From a checkpoint of a small transformer trained on Wikipedia.
Architecture: RMSNorm before each block, rotary positions, tied embeddings.
Training: a variant of Adam for these matrices, 334M tokens, 5103 steps.
MLP neurons of a small language model. Each row is named by its layer, matrix (gate and up: input weights; down: output weights) and neuron, and shows model dimensions 112-303. Each number is 128 + 32 x the weight over its row's rms, rounded and kept within 0 to 255. Numbers have three digits each. A neuron's up and down rows have the sign that makes its largest values positive.
Before each neuron's rows, "fires on" lists the tokens most often at its 100 highest values on Wikipedia text that the model never trained on. A number after a token or word is its count.

fires on: " |" 21, "s" 17, " –" 7, ":" 6, "os" 5, "ni" 4
L4.gate576:105108091203120140117102160114150107153143095158162152166180074096128148154123121219157080157130076158151166145161160122100126109135153099210128152126127119093147151196135144156140111095088134116095112179135113160169081125123138165104125176118175115118135153168133129106153132129118070153122107101129165167105079097094155163150187138118192128093064109140149132161167165074181112141123120120134112141109154142074106089133144067108185185118137103169147095154081143084170077090194126127069079070076159151207108152105168170201124114177146118076176162133081126146113121130108129130
L4.up576:173096098135161109084096135147091131188125140117171170208132130113106122137164069125090142121148138137078159093140129091093174105107159133141062084137121138122108143156119129160129037118130183102068084067141156145123111125113167108117172152124122172164099083107159112164113096171092111107137115140129114092134095161110100147092201159112128188129119077104112154131150151062107104144099082114148135057101126096102116106149182123126106071131161176115157067124078117138144095117160134127143094068157150123222148124139204127131109111156096096176185088125062187056126150117109065150
L4.down576:117105151113110165149120108050163146137061165108119073145121060132129101176152193139189159122168121092127128135179095155141134164111152138124172134087117140072134185127164186168116072135122171165131139113197137052096113141173168149124123101117076149119096121076178053138092104117120095092120116121095135208163093169130115121125128110090097150147090092141131134135121134117163066153121130156148133216064125092096160099164118166102087130146115105112138102175096126101114140167124111062126112126123042088134143103090139144118145091126140135151104110136071151110125185159087137092

fires on: "|" 32, "in" 7, "en" 5, "t" 4, " is" 4
L5.gate515:112135114121047131131152167128183081102116047152133147136090163092132144087141111156125126109109141163115183081181103119129133094142108161145102110131118134129106108123083184170239103163071115121135068102152153142120171162100193165118144077162123106172144121104133126086117140136081156127165051144127123189095093159124147171076109157139160085113119186086111126134090118130128126043162110095160145103074113141141124077089122112164107163150109155104106126116129090109098183146137102130124157098141094130126152107174117142157151093197113144143172152067127124094168146107072088096
L5.up515:146106167101094100173117121128126171159074142144095139069117170061119131152150179103192144136114103129155131067103090165110120135153165126128151140061126128197176123194156153162203123137168141141087105145167111132124113126127183149088125137114108078136105120089051085100065131101141132146155090117115193148117064157168066157123125076116131157111095151123199111099032169172225147103130121098109088172121139132091076127154140124125211111171059113101199108152108108142112152172084102097163096136114119177124097156104110108103190136142113155120079116110128141100182129112121140146
L5.down515:101086133104154122160156126162074067107116156075100160124172098138097122149148102146113124106162134087148101030099144164146145115196254097130156131112129098163102104143167180106146107090073130146128078117077104154136118131150156092097065138080126089150085137081117089086089126137130143064142133120123123148124135072129120061125130110136097144095129157113193033136129175180126148181135104136079141130126098140121122189185142078146070155073154070114147190150174167136153126129120094137101081108135103120143110141088087179091141108124107096144208128128156137163146211100137096075

fires on: " its" 29, " very" 10, "ly" 7, "ive" 5, " also" 5
L4.gate91:109186124115153099197098108088092099103132072112146148047124089090146119190102163170150124145107087150161109136089129096133123110121131143111155163135094142093155073124141099119159103113131181117124138185161155147113158157096158154138078114083151106102046117096174103093207138158074175133092078128149169151128070084106177133145084116112101148126156117134101136086080135143111131139135193096157132163127156186055136092107138142170104111106084134092202145106134148097155132115140131105114180116133167116128133117103177122149127137171178107140107165115135077179155150095041090120
L4.up91:127142125127101131120143092106143175109168128150087188199136159135168122158178178094153159103090130122131134072175105105118110069152155112168094140156114083159131089127160145153066106088127131097128127157062113150098128145163120144134129089104155183151167101091227110173112166108145154090172170115076131147099098110172177168054109133123102143123123106136188155120158106093136189126112078131152107094145040116082127137061073094094134139103135105132135098157118136132157095183085128140117118114110112105163102138141108108120104145108100112173103171175158097106141113149124165099
L4.down91:077158126077103143133204111095191110179095135121139164104052204095134158165120154146100154093129081178202152097083115129110157126153102134169080104112136124138121064120093141137137101130080122083108169145176108184084098109180162111147092157107089122068106168153113142142153137106118172097126151201162140111069094109111126123128125111169119093073141126141115181168122155113135170115166164095159119115134124100100142147105065121162113070173176064113134163145123140102116123044132109145141171152174125132139088148188133173102131140129096142108124113166135087104080161103153110173

fires on: "-" 55, "'" 13, " Mc" 7, " Cha" 6, "." 5
L11.gate80:156132131124160144074117108089162092120129134165157140165173112097156090099081087114180138153041056153156125110123169168172183063092117135114169156116099161139066130090123171112075135073067142174145046119138139170102116121083150110093158172112140095104144165165126121124124124168123172086106148191120172140126121130138107116153163109161143097129138117158167143135106053113094151097083097151111140210121173136159212157053118085092140090067123108113107113097174134108096123158107125073097182211133129134151126159079087124084139135133166116108104163140148185172130193161136114076
L11.up80:179156143096131132164127119130167088063136144147143131126157021157119070105099161144130082093061175146163173126195095081164135108114096114091125168161067117139151164049119142077102200079119107096158099131093117120126119190078171100116101119085149174156155138165165094132157135120146183137134135112096118163104068118149163102133138126177102099143157172114123060172109161139092177136146203190118118148129143142182142154105070096129118204097123120103150131139086120117110064120088141107163097114124067086162112168086130109100148128151119126109157182184136128103159067164128132166
L11.down80:141122106146170138169134104182118130087155134140158079106126069115128120117126151128125106092154079093157064120151132124141145135075062113107150064135138125184140158109162141109178143145168143249115100102107131137102085125139136179118166128104155125109113115085133176103120159163128125159156179099124144135131146123139178133146105164170134107113144129137128167155105135088109181109120125128067140181159127131165121152120118107144112133088118168121103102114137133113114103157084127137136078117117090149083153110124157099133115083124160143118090112159170099114158255131089163080

fires on: " is" 20, " a" 19, " one" 16, " an" 11, " it" 5
L6.gate148:120214134112162189133138048170173163099098138140192160162110115106107159118121092131103065168130124136111151148083147089175137098128140135101091088109127103146116137131094088158176131200130167096122099127163117081105140195084096143120103144150189132086145160131126076108136070116058118087112076111108155142134153129096108149109137125103169135137108067092150161106074152103137113119131175151181142167141129112087084076177119136085146128165090115138098108148124151101108153122148220119112180145117134088130186120140120133123114123124090107088177154115131108101096102147110135150
L6.up148:101181046086144154100150155164147060111118125141145076149089140139157113103126115085136131106179098104090069120125145122075150128213106159122154167194112133089111112127117102161091084091113093159077092192118095113158123136112152116109143167142122128144159130102143108131122126135119125096115198145125100137095140143144187199129113124169153129175173142152201100104119170183112127104156091103107098166168112096127134137083088124073086089139143117150127132093133104163095177137136215099151151130197125152122125143129088132132100139131150129109149142080164082212127130075096109167
L6.down148:101117096170140118114090189121188115134146108120130147108086166095125132171116133116156108076171080159106128111156104111101126168095093076120132106121120152099187070148149127120100127150039126076123176115143179137161130105105215148141068089130121131091133139128082062129163172182143117148095121083133134082111120049115167119106076125115135120221155149100148118099154062143132102185097099132154108139185114139151071115124130141152170097081143100083120137165149138198131100136146089093128097121165086135066087127088134120092061108121087187140129108124086126108122193114135137174

fires on: "w" 16, "ur" 8, " travel" 8, " asp" 7, " air" 7, "Sp" 6
L2.gate483:112150084149089098168109139140156135124096123126140175165180121175171099138098095147125116172143177133131118135177124127204098085097114121131104144130140143122135088182123126125121175153040146111104072166095120127132107081113093075144158161135115134157100145109134136185115091091109153161144165097247115160136169116102172107117133135159116063131104120175089142128072148074177114143079093134157146136099156107098113099169134147153102109106195152110076174156145142099159218118131155137088178087093117154120096109140099167171138129184169141130119118176151116130125134165113144141
L2.up483:101126113169099106139103082214076094119094143096125107163182174167160119107117152109107153168099120139123112142128147126116078120079103065099120172134126136139193113190217166154094159128115103124183148197100146163142166096064179094118109157113071160106180122138147120109154101049136076072122193098167095137137108164158155048106107063120158138157152164106120133124106138104136122118120132174130126085132151147126051113130144145125136069107175140101130136089147172160101094165168142086086172143146107096149114101174148158154159074117150105135123079156109074154144148129092112152
L2.down483:125131147156130097124108125142093184104124149111185095119106178114164082076135144167145106113103157101114161138116178201107135157066103096139234132127161096209162097176172108173188143109161073185164158158096116113128216081104118135105128123144143139124121157111103098123132076093169143149128157178108123097164203128081066086117147102105090066195164130087152136158142141124130114141143144161119136102110123155156107102142188131103153160120137092171121135116155128166126191134155063076100155111133093159116126141155121137115137138110129061094121111128164126170116098162130165130

fires on: " |" 38, "|" 25, "\n" 24, " of" 4
L5.gate218:101102171110100181120132135147125120132103068128111147100113137111170110093109078189162122173086094164143160151207166147154126106150125189124111117125125132133097087095192113145100161133051165074105070104191102165077117072142115109096197135134100105142129147088162072145110113139098199102092111073117128159169119158183096153184161106079133111076117168118129125144123130127159090102126079090156170122115089117084169109085193071149172128139096088077096157092122157127093140138144105121128169147126140188146100111088131214143165099255150081101130125121124111143102111090110091115
L5.up218:066084117104078133063151146128098137180167083081120114132119152115138137135144118142135168152143150167129121130135139122130154100210072120117162089120156093151132140114152163182104165146164172079137110127158056118133121105127091135064151136113181134210156134072129110152158106120071107123110159068103121127169089087096087111108125115088158105116075114128122059170086140179145114130113071051079114104136098057118143130122189089136179106191115132158116138145098104146083138108140092121140167161141154141137085106070136126126062142163168068114143130121114121150128136068137122144
L5.down218:064058178077151087094116101186117138107125148110116157137143087122112129180123069141085155097144099170137149110097107115131150166141136136166137129123167117186128189149106178145118140126168166170184138151128081125121117103076111131125164165164135131157162055170065078152174075155106151113131146135117164108109076161124127163102072107111169131157079072120113109132079120128090141099145161122117092120146107133153047106138137150101157123174128145147191102101142068155141156137149052143160123075118123121152085123145111056120116119134125101164138123130152121160136063108136109220

fires on: "," 60, " and" 7, "No" 6, " the" 5, " no" 4, " they" 4
L8.gate442:175202127101089228135081085132139100128130157152163118115145123089156089078089099139117065135127175159101151086149118096177148112157133149144052171183137087148134123193105099098159099143144167092087145128167108099084096110125082114150104122151085126103107169124147143186116129129076108140156140118118148134141062120148089103077091117154188160085119112152137151124129112069126129129163077140123123138137134107120133152147119108122187164085145064132050090118089147101110179147099166113184126186119109129130125190137092170172174111167165132123134114183172108116134115164121131087
L8.up442:192092170116171112168161055154137085132085078102148116078136134119190091124098125152114119159118141117141163090160111131105146116134178106150151098113179146140124127133080147176147170098115129145146127146120184101182088107119152184105112148105142149140143126170118131087044060146071108165133077120196080086177182085141170095152133128133160084097081226072110098153105153131143114145098132051148124148142117070142131113131126109073152158101118148114137153148131094142127111128131107171100124148109129133133103082131143131128136075123096099168092140223136056123096143101081114156
L8.down442:151160135139131075134198101148132157098124156148130110098096123176095133071141118102110135076127138083096194107128147109143154060120135115103100164168129108123105161123093128125103143151087150081087101096122111078049152170109117143130125102073064113122100097151149154158093163136054176158092142220105103124131186134142130120144125084151137141107146143116107118106105179063069152111136138111109191151164147137119112095154127110121173188118131111118163165114094130072094134164168103151120156137180117084090115156122124129166114122069135147114130077091125152129110080109099099170

fires on: " for" 61, ")" 8, " |" 8, ":" 4, "%" 4
L6.gate338:144152111105129077097097080146191150129123109189167130191142105113135066165178167070171149188117128183133163154169154102155150170179145150163087155160193097132123101130105113168150089134092143081122113128134106121136082033076141090129103129098083150111117108081133078141030117126175078135118099168149141185171113113116137085132126120149126162118090097118190148169130111065163130149109123133138149098111081124120147152095116113087117135133170139122097123131158094139135171104141124130081136117166135121099144181119132123221071122149175139091150154093125130166129156145120089142
L6.up338:146140122081161139118184147142119101175106051125179140173067160074168144175187097117089088111110163145083088154106164052159162148164108115105068099105122099116106152163159142135125072109157143140137159128164151114113131157163100134116083190113138123056118181120145099129090099171120127078052126126106144116067121098158121148102145120137153113133112151164123097161088125124111109221165172143146118109147166171134095159116144091104145103081150126088123070160160141147163131107136148121029132163118158130146217077137110120100057082186175139153121099132141114124139154111135112092
L6.down338:140122154087122102136110117094123136117116116097111149122112058046164114144072120141140131082110067139090181158088112112137160104111063129156114136172124127112114150124101176151135080136199185107173116184110136093117152095130184143140101157074100050077126135102118092113123140108137132064127085167131104125114144108208171136105112070118125184143081125103137124139118163112181155143144183105155161138106170162085104135086127136117117102059149091111169094105070145186197146131184145097165101096086090098139172142162080110150079156116129170128152085133117093097096078100187090069

fires on: "." 29, "-" 19, "$" 9, "n" 4, "'" 4
L5.gate663:103248065202192154128173121111123069169110147101069177141116159161144124134119162135124095200121094137081149079128166152142190062071141141090139084124102180093142127160135128123145139103143132145127114154155115143188098117133101128104156104079122103132147149192135103140135082106067155110149113152167114141094127162111169067082098129099126175160107125132091101127066111061084090126184130108133182091111198102132143082117146115148140078099125105134167146120133207146114148113109160130131144181185142096163093120120148120104101148160165074101077127148136121091142109158113128132
L5.up663:155144114190120180111168125110073089115127185157117133106129091155100053101117146152080083139054152117107161139125141060190095121155126172103158093133067108109124070091146101101114155159126126144137093140132097130150192131124083060130107117083162090071136154105159129165139074114086156153067132126179084115122135167139153096075096170070149063115161139120187127138102168068170122162153108124150155111159133118062061088082113077096137136111120114156141127117191111158064160112126133140125133133119109120102069123127117145139108093150169087124131136163140113130158116112163143105
L5.down663:153153085141098083146097125120102174074097185063105134159093079132144093092139108069100131104112137100073124129144118144177161117132128084050084127109158146113107185145078087080122154147151072211149107157137157110180181044168144129088122141140077126058100078066083111127178106147107115099133099079107119140085103071093110155103098119169128121142079084130208120136149140102082101132131161119061117199136118107097117135096097152143141154089126146143109167112123134112144130143145122150132153135164126115076197085147090144169061145133147163113135141055149078093119106160125103127

fires on: "es" 16, "ers" 14, " mis" 7, "ies" 6, " diss" 6, "oa" 6
L2.gate410:167135118144143145142124126128168147176123093160124087096094145171181081107073098155127100100133088150152110146140159211106107080145109076115103142133106090168143171162049157135147110120149110145108146110130173172157107110119111128142016135083172138130098143147127155163148116118137112133128100129079096115084118147109105136159158182136158123120113068159143104150099082147102173118123137131158069139129153152067152070183193110059057101125110101100138156099165132152114079136126135119128109109146127217167163153127057154166124128139158097129154122086119126126136190079144128140
L2.up410:163145170158130096203083152119144125125133161129149160151171168165169114154161145072105140113161117165141172184126121172109130051147159108097136208116117160127139148107168189110108090119111088145181138140102114131089118088073149094087152089092116121133139097139218155137085119153100177157162120201137161092163037122117154049114222156134118146102153133102112081165083086110110124208120131135165127129106174143182147097134130165135194132103104108115149145131159101155098132074130051111157072153053143084083156148079099162106151169137144111125174208149114108160169123162136116096
L2.down410:111109188125149139154141135149128163173162184130130180100118123136108117125128165114094166132136109145132190085091087129080115075134129138131137193093158183160129118113140108139175150114145113161119138179134115106112125149073117107128168147116190094112143096158156131164150098107177123117140084092113133082131156188131174137073117119167062157092111134135093185123143093128134133153163096134117120111141149090153144191105104165198182117124104131104119137128147157102086123133144168148190122145140112138143155112154152128115139121144163116079142158139113125119153047158171102099

fires on: " mon" 18, "ual" 14, " el" 9, "ical" 8, "ial" 7, " phys" 5
L2.gate646:082100091177078115077153091162187160151116106161079188130156133119192136119135103114140160123064101204123124109237150153089128128138099139143112136093109066088131131139127121071161070155087127099148115146162132103087140093134075136150134115125191154145167126127131100163120090075096179142111141142124094201141128127133095134100156121135111099068085109111079148165121180095097187155097130116150118114123161128069136124127134101115148087152157109102160127162136132106152167106130123097086080132117102142153091161114076141117045128155118109124178159137150143110080124090125088123
L2.up646:151061092150129113088097137094137124113174097120078114117167134127136155170174176141152122051129160135145129163175099159040139119134082101124087108147184000139196075139130115160166068132154122104145144172150141111118175054136080123101094137165129163160142107105106165115107136124130142109120176147126086120119084141184122208093120103127097131154114162121112122129132169133067163157137102086066027115142118087078110168098174111092184097126138122149177153165118134119121174098137097131100050081120108104160145141103097092103071137104125144139175116110161109138104105070126166115
L2.down646:140073094113124170094110148104120097083142144064155098153128146116142197131121088099169120071129159129177116147057091108075131111126120108155205103115112085126159096092177207151115127110135133162152147155093119116180120111137155081105133086120122145159144154125069100099087160171103124133085152089120082124169127098117122100132169093200125153200176106124126082157116177091169125123139167101069072140155118096110167148128162107105142191110153141183126102171172120153140111132136099148141039088121134132134144108121125044112058150141151162122156077116118130153138227134143099145

fires on: "." 25, " des" 17, "erm" 9, " dist" 6, "x" 5, "pt" 5
L5.gate543:076152183146085137105135168110124117211136143128152105116147188146141119122108157173154152170046104127125160087127148131120097076139122136148103159160148143097141105139146138088085098121117141125129166123116142077127071083104154111166182069112115151046129099107219131067144074117122154111150118129137145151161111109096133084126151136123078118122092127111146134087134089141139088112092145153116155156142177202165116147158086056156154096199120159118170103173192152130085158144165094098157134155130123120109104126164118139138109069177143058122137156162100113055111163107106176154
L5.up543:148148091117111129104142132095060030187122160121138089134090134100151096081125160096160147133142147076118120076102101173119131146163099104172171155141158141118168141157097103217141169128139162155152151216036104102139150160121150101156129094197122115107190073083098171153164154140139136126158117114078113169125147120097172115039128094107131129122123200156139098157090163124073125127106163118146147149097144184148080070203096124095172117095132178105104152158143135159125163161060086135105105122107163120130133123172043121126080078143146168118139117144065148109167126101101156131
L5.down543:135183094124083141172122147072113065091081182135146079169158136106099137096141091126102107095105175168115081111107112150164198152128190108175111111165098101071187119113131087138087166131146155130150108192086143122073155118115151057143139169137116128134135133129080124085193157133108128126087160101154144138133076092105149118087146079147181159148138116122092086129147111163084110126128111078127110169103144192138151126138164133077130096160076172133102189137119151090113140120091103116141132091135186115162146110085159146106119126176133079111206163136061136136120164129133103130

fires on: " |" 34, "|" 31, ":" 9, "N" 6, "ed" 4
L6.gate350:075153178152091169136138078117172075174170139175107085142135162138146092137128087152094122119074130125107085136151141104090107133174075136095144089134066206087102149163061179183154118133099170128123079117152126121128107127095152191125141157085216166148184155141145118120207066093127128137132164147117178132119034092114162141120191132117186117114095108104121122110086151149133141171143143130161167119113115142069111130112099171155196110153101079121088106125108132145080126078143149075105182161132194110073146105113136154148112112166165080149110057108123111112122152138081113138
L6.up350:117164096107183156127157079188086096160107186157083126089156172124165082086076111107113164113116154107124085165098155121087146143162129119105153148155104136131110158122056043196172076117131164177182135133160125132088082109166146171127104116113137172124115144168085171098121112141184112109123164145134154096093136120177108221125072112096140190109159087087149119127118197163120158109199118078112111111111133120156152112116128156111127086138082107101168134111103151100094116123151155118119120087141162154137098074119091156050136118132162127111172120116150106134137134128121109123
L6.down350:129097126178128087117124153137104182099129125087167110164113076124110202165138162136068152162147106102153099096139127191166134123156124154174099121109150135182187177161147121099106132155116100097096129067128118137128119100135200126181122136116109064099084131056182109146047117142153132159131152132140132134144164150157069115138123156084112135118143158136102151188085124120144112116087105091195149161153121158147110160121154110154132167098172129154098128144156114157155191139098156100116106070083121158175127064129137097106163070115104180080113178115077104122080012142092133128

fires on: "ers" 32, "s" 17, "ies" 10, "er" 5, "ey" 4, "e" 4
L2.gate294:129142133199128108107083110145143172177129115143115162136100082144124066105044084155173111131130136176119164171186142168129163099170115135152173168130099102095133137153094108135121138107143085118123104121129149189164123107125086171148132134156183088151137109148137150092106127128161102106188151155124116108175142090147132134100131143136095099109131136147170150170139101136086166143133148158118139155154147174046148131115133107135192122117163127096186177143133130133118154134053109144038033128089106140124164160087116178132112173138189134087118129118131149144093131248138107139
L2.up294:106140145166144098110122138152103129210153128146153153109089096145129095179096120166160105137119156169131194156108106168107165042164080155155118161129128096139180090120157133148114109137123056081152090142107141145175158054070090115117138110165134129196172103200138160105047126153156142136192170150133126087120091066110109129134171095163136095127117158113234134166178179159102069139135185147122145111149085136101134163147150077096157134099136114170097117126092072174145163130111122105067079144133135111133134178099110125125113177137150079098116097145165128097146106161098082175
L2.down294:131150132111109143142095097173144127147150143108128088086163142106168072099166100109042131163120137017070120162115139055116150098123133104076098141101145137140149152096172108087154119165192153215092160203127113116100141167058157093110121091102066172178119161134141104113097119125165150149093180063133109143130086169150155092164155085110071166125119148093121129131142153131096141159146143170119179124154127145163170146150115101103061072126146130141161125120116151089158080161136119130151171153164143131129130047144152089145125139078142122170147071115143130158133192055212139080

fires on: "-" 31, "=" 13, ":" 7, " |" 6, " as" 5
L10.gate701:091159121108096128137168116127120097111180129148120137079161174066156118112094125085142119082101147133108149165113162141129128121148091105105148092171132135162129114142141108131120025139120094114079059137194069131122089122154165124122208135110165155134127139151111118123097083125132097080125056124104192173122123161173097132108164140079154152165109174118124155118095180103144129112146133053135103164062168132103107157140150201134162168137115083131165117157022145111071093099136076098076115131113136095112071138103128135127161075176145109173189128137131154101124163155120127142
L10.up701:091089078104133129101161137091108137202146125139113138166114126103138070070122099108178075115065146162130108141151098132152117082089108128067133117117146124199129108122133186106165072043144144129083115102210111183166046105130101102083153133126105182087112119079086157140180089164107181157153091165125179119138092194151091113189151070089140126147103151141121145146122117187143210103123172138118142106096144173089102126163186164116115135122106105146176089111091139131116055084175139118083142201163143129140129143093117130151119106160097174134162141155078142105195156171109119107
L10.down701:155109122092189181101112095161085092122121147082129099104111103088124101111164124128137089129132162143140130129099149116096164187201104090113117093125157094096135111099168106129085116170160151178145066116148155118106085161187173140116112113145151152154149141099147165162111097130123065144135123136113193159128049122132114135102124065112128120144116161126047174130094109156073141087139160088151120163047068135125129099141107193145094158162077071217133180117099099102106118134145135148117116129097143106152041151146123148165181124119089151099117091103158158110123049100145094183

fires on: " |" 60, "|" 36
L5.gate548:125127121147137111172111084150121077171122141156090228093161119128108120127142173144172100139127103187141156180170131112152176075137122103123163094081090113112097116196125109177127150171057143083096105126147122166128139093195107137166181158118072153124115158165117111146118058103150101125068141119074150153128094185140120145180132127093109115116144095121114172140097131141163078131142103111169106076108118133156174185151108109178121106115150115116131152122129186138068106095127136159129082092099152119153102069129106129099130115152162068112127138078073085137146161148135130151
L5.up548:132132143142096130080129079079120102146124183167068118158154131069116109085168138169117126169133137135121133128159115107094199112125147157087137106052141112141164079169132156137158122185166168098164149079087111107134095121186104199121132113144144156117142158120113140102077168165139124093134142141133111116127142127197069184128119124092106118171129126066111116110069122143111123106210136126145171095113054142143188138105104147198096121157167062130131195092127133118094117101116117147151156076151121154105134112131173162128160101119168084128153180175126125085083103080129147143
L5.down548:137114165142115103145122120133151124152086146104138125143171124138105111101114073103072184118126160103102139095157118128105155101118150177181109180113150136187146206186080146181131181124136142207171173130154155180152127124086149098098109140139097124120170081138127119088113196118126154129122139159134106126116108113144099158099139175086135142164171080121135079177096129090095094140144133162115129174187095148169096150135123104122103106125130078151155176128086145105164156069119125102176138165106123134119103072122154105093090066133139071094108117129128140164177125124100154135

fires on: " the" 39, " and" 15, " The" 6, " its" 5, " economic" 4, " his" 4
L8.gate515:124112094149107139124122136111117136173114162153182094182118092156167092113095117130112150116129169172102146124174141129049099129109095126126103155171108175111140178143137164108074132143142180095136127166158139147147098126117130081183096081184150103127113125119131143091132122139152118101155151103141126135171124127145151125111143114160127111133130209158140122136048108094109113091148115132133122163118142173076161101041087104108194149116125114115109100128089132157087146065166141111124126146091114172099097186181146143136151113152139135128121148138157151134111108120119160093
L8.up515:084129116136088114111122085128172133121038142132128196130141161108157093135190136147135099144156153121096146096119098123100100144169131185113121066096165169086094049122130106106122019118119103139172119104180172120103112189169117144088117144145124097100139170137143112100134051086129128156129119152079167115110110111135121204110157099164130137078128198092132118127141158181135176154169128118120102156155108157107181088109102133135142163158129088067061097145133151140149068144167118129068099154125181144117110169114130123094087070193117159163133144151118097087125136124153077103
L8.down515:143143083153155149177150105155099140172126163106172093075127108114135141141128111173112154083162155088108110131115172114135133045188068157159081132143106130139102159120105081108142154119127102189097055175132132142150130130164140124129065133067146067162120124166111197128146144098153162141145127116103185066202179092122187101093135135134078152147105167138105081176094180098108099176139103159115126158182149126127110099115070114125106094066118131122161103094147180113091136128133168102162118082127164097135149119151114113142088139135191106112123136129063132149134114081102141179

fires on: "ur" 17, " well" 11, "w" 10, " then" 7, " of" 7
L5.gate521:106170058092144145145097111123199102178127135115112145137110114164095044118121121132158137191065120170101141082180144123175179119157080142165150099158097172123076119164160135133119170132091108100139114235174160103126091109109142138128105096182121120154106139109140045131123136141101085124128163116175110122163149085132059176104121133123154079135085109116141135123133144152149109118146113185125176078131151149108091144156126092105171165177146117100136150139165111120117129117087129121086168124091103130097117129091098185126155027166128120106133142195077116098147128161086165136
L5.up521:139134135128120115158102135123179102150136153113125120174137167118138085093136134138176110089124152121069124128168081141098095154121138090138100079142094161087099161121133179135144181177126119123142136138154162078145100157095158171136093130130108182096160090156103135147123085119142126094166134109100079121164104130072050131113151122139137090144143125135131157138154108097149117191111192159150165089139173101152089140180125136098079117115143208121134142159160104124167100136130094120103148150126134149123086152121134106058143082102149125136146109155108109081133111111102179155
L5.down521:108139178147109138142120090070110186160151155065103206138101149120145117137117158078152135096161112126114180159175096128142110123102112099146160147170092096113127075079114147176117130136099160163131190213145124068132108108092146114091065122160193162169139144150055110117162194153099113136144163089152154161116136199143145103080198128134102156116187126062121105092160123100152173168086095149103120113143127134150112094144120104080095111124107150190166167101163159097137107124128132075135118159137130112098097123106102093140125079111141106113166118163116106123181131117142128132

fires on: "-" 40, " of" 12, " |" 5, "ch" 4, "sch" 4
L4.gate659:074101126088170175141142126100162152141087144123093158087104156144208181140129078139119183114117154166133149096184165157111218150150116151101146133120080169195133154084132057168138193134135166085141126142188106126147140169097073166134144086162105114105156129112130103124129133110115112091087071106147133129187059134113090124114103172122085096082095162142144149114151114136112114180081123122135101121146070141155141155190129150170153181194119108142088174154117166050100108068118137170107117113094111197124153120157165163148132140132185144058136156120138116114148145115151128114
L4.up659:098169127120125176123069197070112136069128160082127115115160107126141183126125151176163193149144099144158154155136112106172144161188116098113104111158165147128077143046117049091169170125098074105135099078115122073095082151161126110165150149087160123118191118156156092141123178123134114149124157140110118142191201152079134112179140166138129119130078122131122124159129144176136104111104107200145168169095150141190109101108140123160126074087073161143146118100066132156148132148114074133124131163116135093164112119128120129142170115155133047147102098122035093100190110116138084147
L4.down659:052146149169137135171173128052066139100124131102128104189118118131087120141121151134140134131135141133101168142111156162067161102163115139104154101104148068197208162051095069138118155163094116135144178113161111146172128113155125142106136133171119154105102151144127131165162126065118132086127119143115185100114099102142096117121129110169145102131083157122124143062091174149118141123129095119169086148227096054209119114093152106170088173151099141107150112061124112135093127165131072119139174139105089164094091142129194085158143040132156096141112108091170132138137131180139131146

fires on: "y" 16, "nt" 11, "x" 9, "e" 8, " number" 6, "les" 5
L2.gate409:153122147140104206097206078112119185133134113119045172125116158099092136117169071179150122099121168155147161194174064121143137149143159093150155168138142150096099138181123139165121108159178080118113084126136182161116140183095117144185202085143084112121172153105112162171117154164159153150173122101102164120158119108099111145070117138101110097142145131140149139104135081156123097138165083056143109145110099203139158142077125146118040106147143167110109100067124139118121129127105158176124068103116071113155124135181151149168157203152101189124149103125135135102075160099158158174
L2.up409:163126086131147127118155142121134145142125145055081131162118135069185059150116121144124153094120134151147143134094148193135110140142139118146106129097094151116145104169122153137123078070138157115150123085146118120128087143099168205092145125175116167114100130166147119164086198109078124058095090044164084112111128187171160144119156096164115166079114135110108114120118089169118120113085107144143140127159139131154154192122083126098099117209109135119196145118077165081115154126173093100162094159095170145115135154135131132198154084174133104112101139127144139167160149139167139114
L2.down409:125166102115132142198140097170150173112113157179132127112136119169160081109156123080148057094090117103131103154146108164150135112118055116123160136119110088167111098137162166113139167088182133078104121086160100156189198139160104150107058126119117136142108152150106103050156116155147118093179128142067105144123145158159148129101161183122141129113102206104083146149183177078149149109143134108066117165173135123122119129088175110164192195138170128146125115101099088097178123114106124184121092108125130162140209137156148065158119178149192100090100096117151139105107126094124174157

fires on: " \"" 66, " '" 9, "-" 9, "\"" 7, "." 4
L11.gate550:096134083113128182122192073105123126141121133136129091144084091159164101124065102122137183093148138108154193103166154130208208107126106109130184121147064212157087109134101141172097066177124126158115130124119155170177123136097107167102176099090134130133082130109188093052163115193044164116117148130182127112108142137110144157149119155119101069124134101078154169162150137124087140168151062128170199112111144140083140134062169105142083142113076113142097079107127199079138146109106165130106176128145123145135186198114108185190139121110126083131117109141141128160124175108092120122
L11.up550:178099125037168169149147079115065078129084138112161135140082115170117134138108155126111152094181153088124163100174139141159181149168126079134182168121074182166095141106165093137093089117171105143064153132150066079148164112064054135034116116090123116090098156067093149097137121124115100144141140111117096061138113117098162049131080150153136109091102191088177139107123163125118148106155163096144153141085142167141116111142136112152152172132093093166131122097126146116154179129143170130101129168145160130046170182089086142129110068089200126136144099150190067173125089071092184146
L11.down550:126122107093138157099135134152111087118151110130147086143144139150139153081072115098141109117146173000111166148163123114132125129148095143073136193092082074126151202109143094111139110073175158234147107129098082100155141141135161127107103156122159157153123089134084112112184157151140116136156128168156103077126164116102133100141132146108113135072183144115110136101130115178036129139151119150051130143111170144107071081080113136080154118098073107145144121155171104107128106140087118099090092143092133153095135099115135101133175141142140132139177061112179148178106128173090077106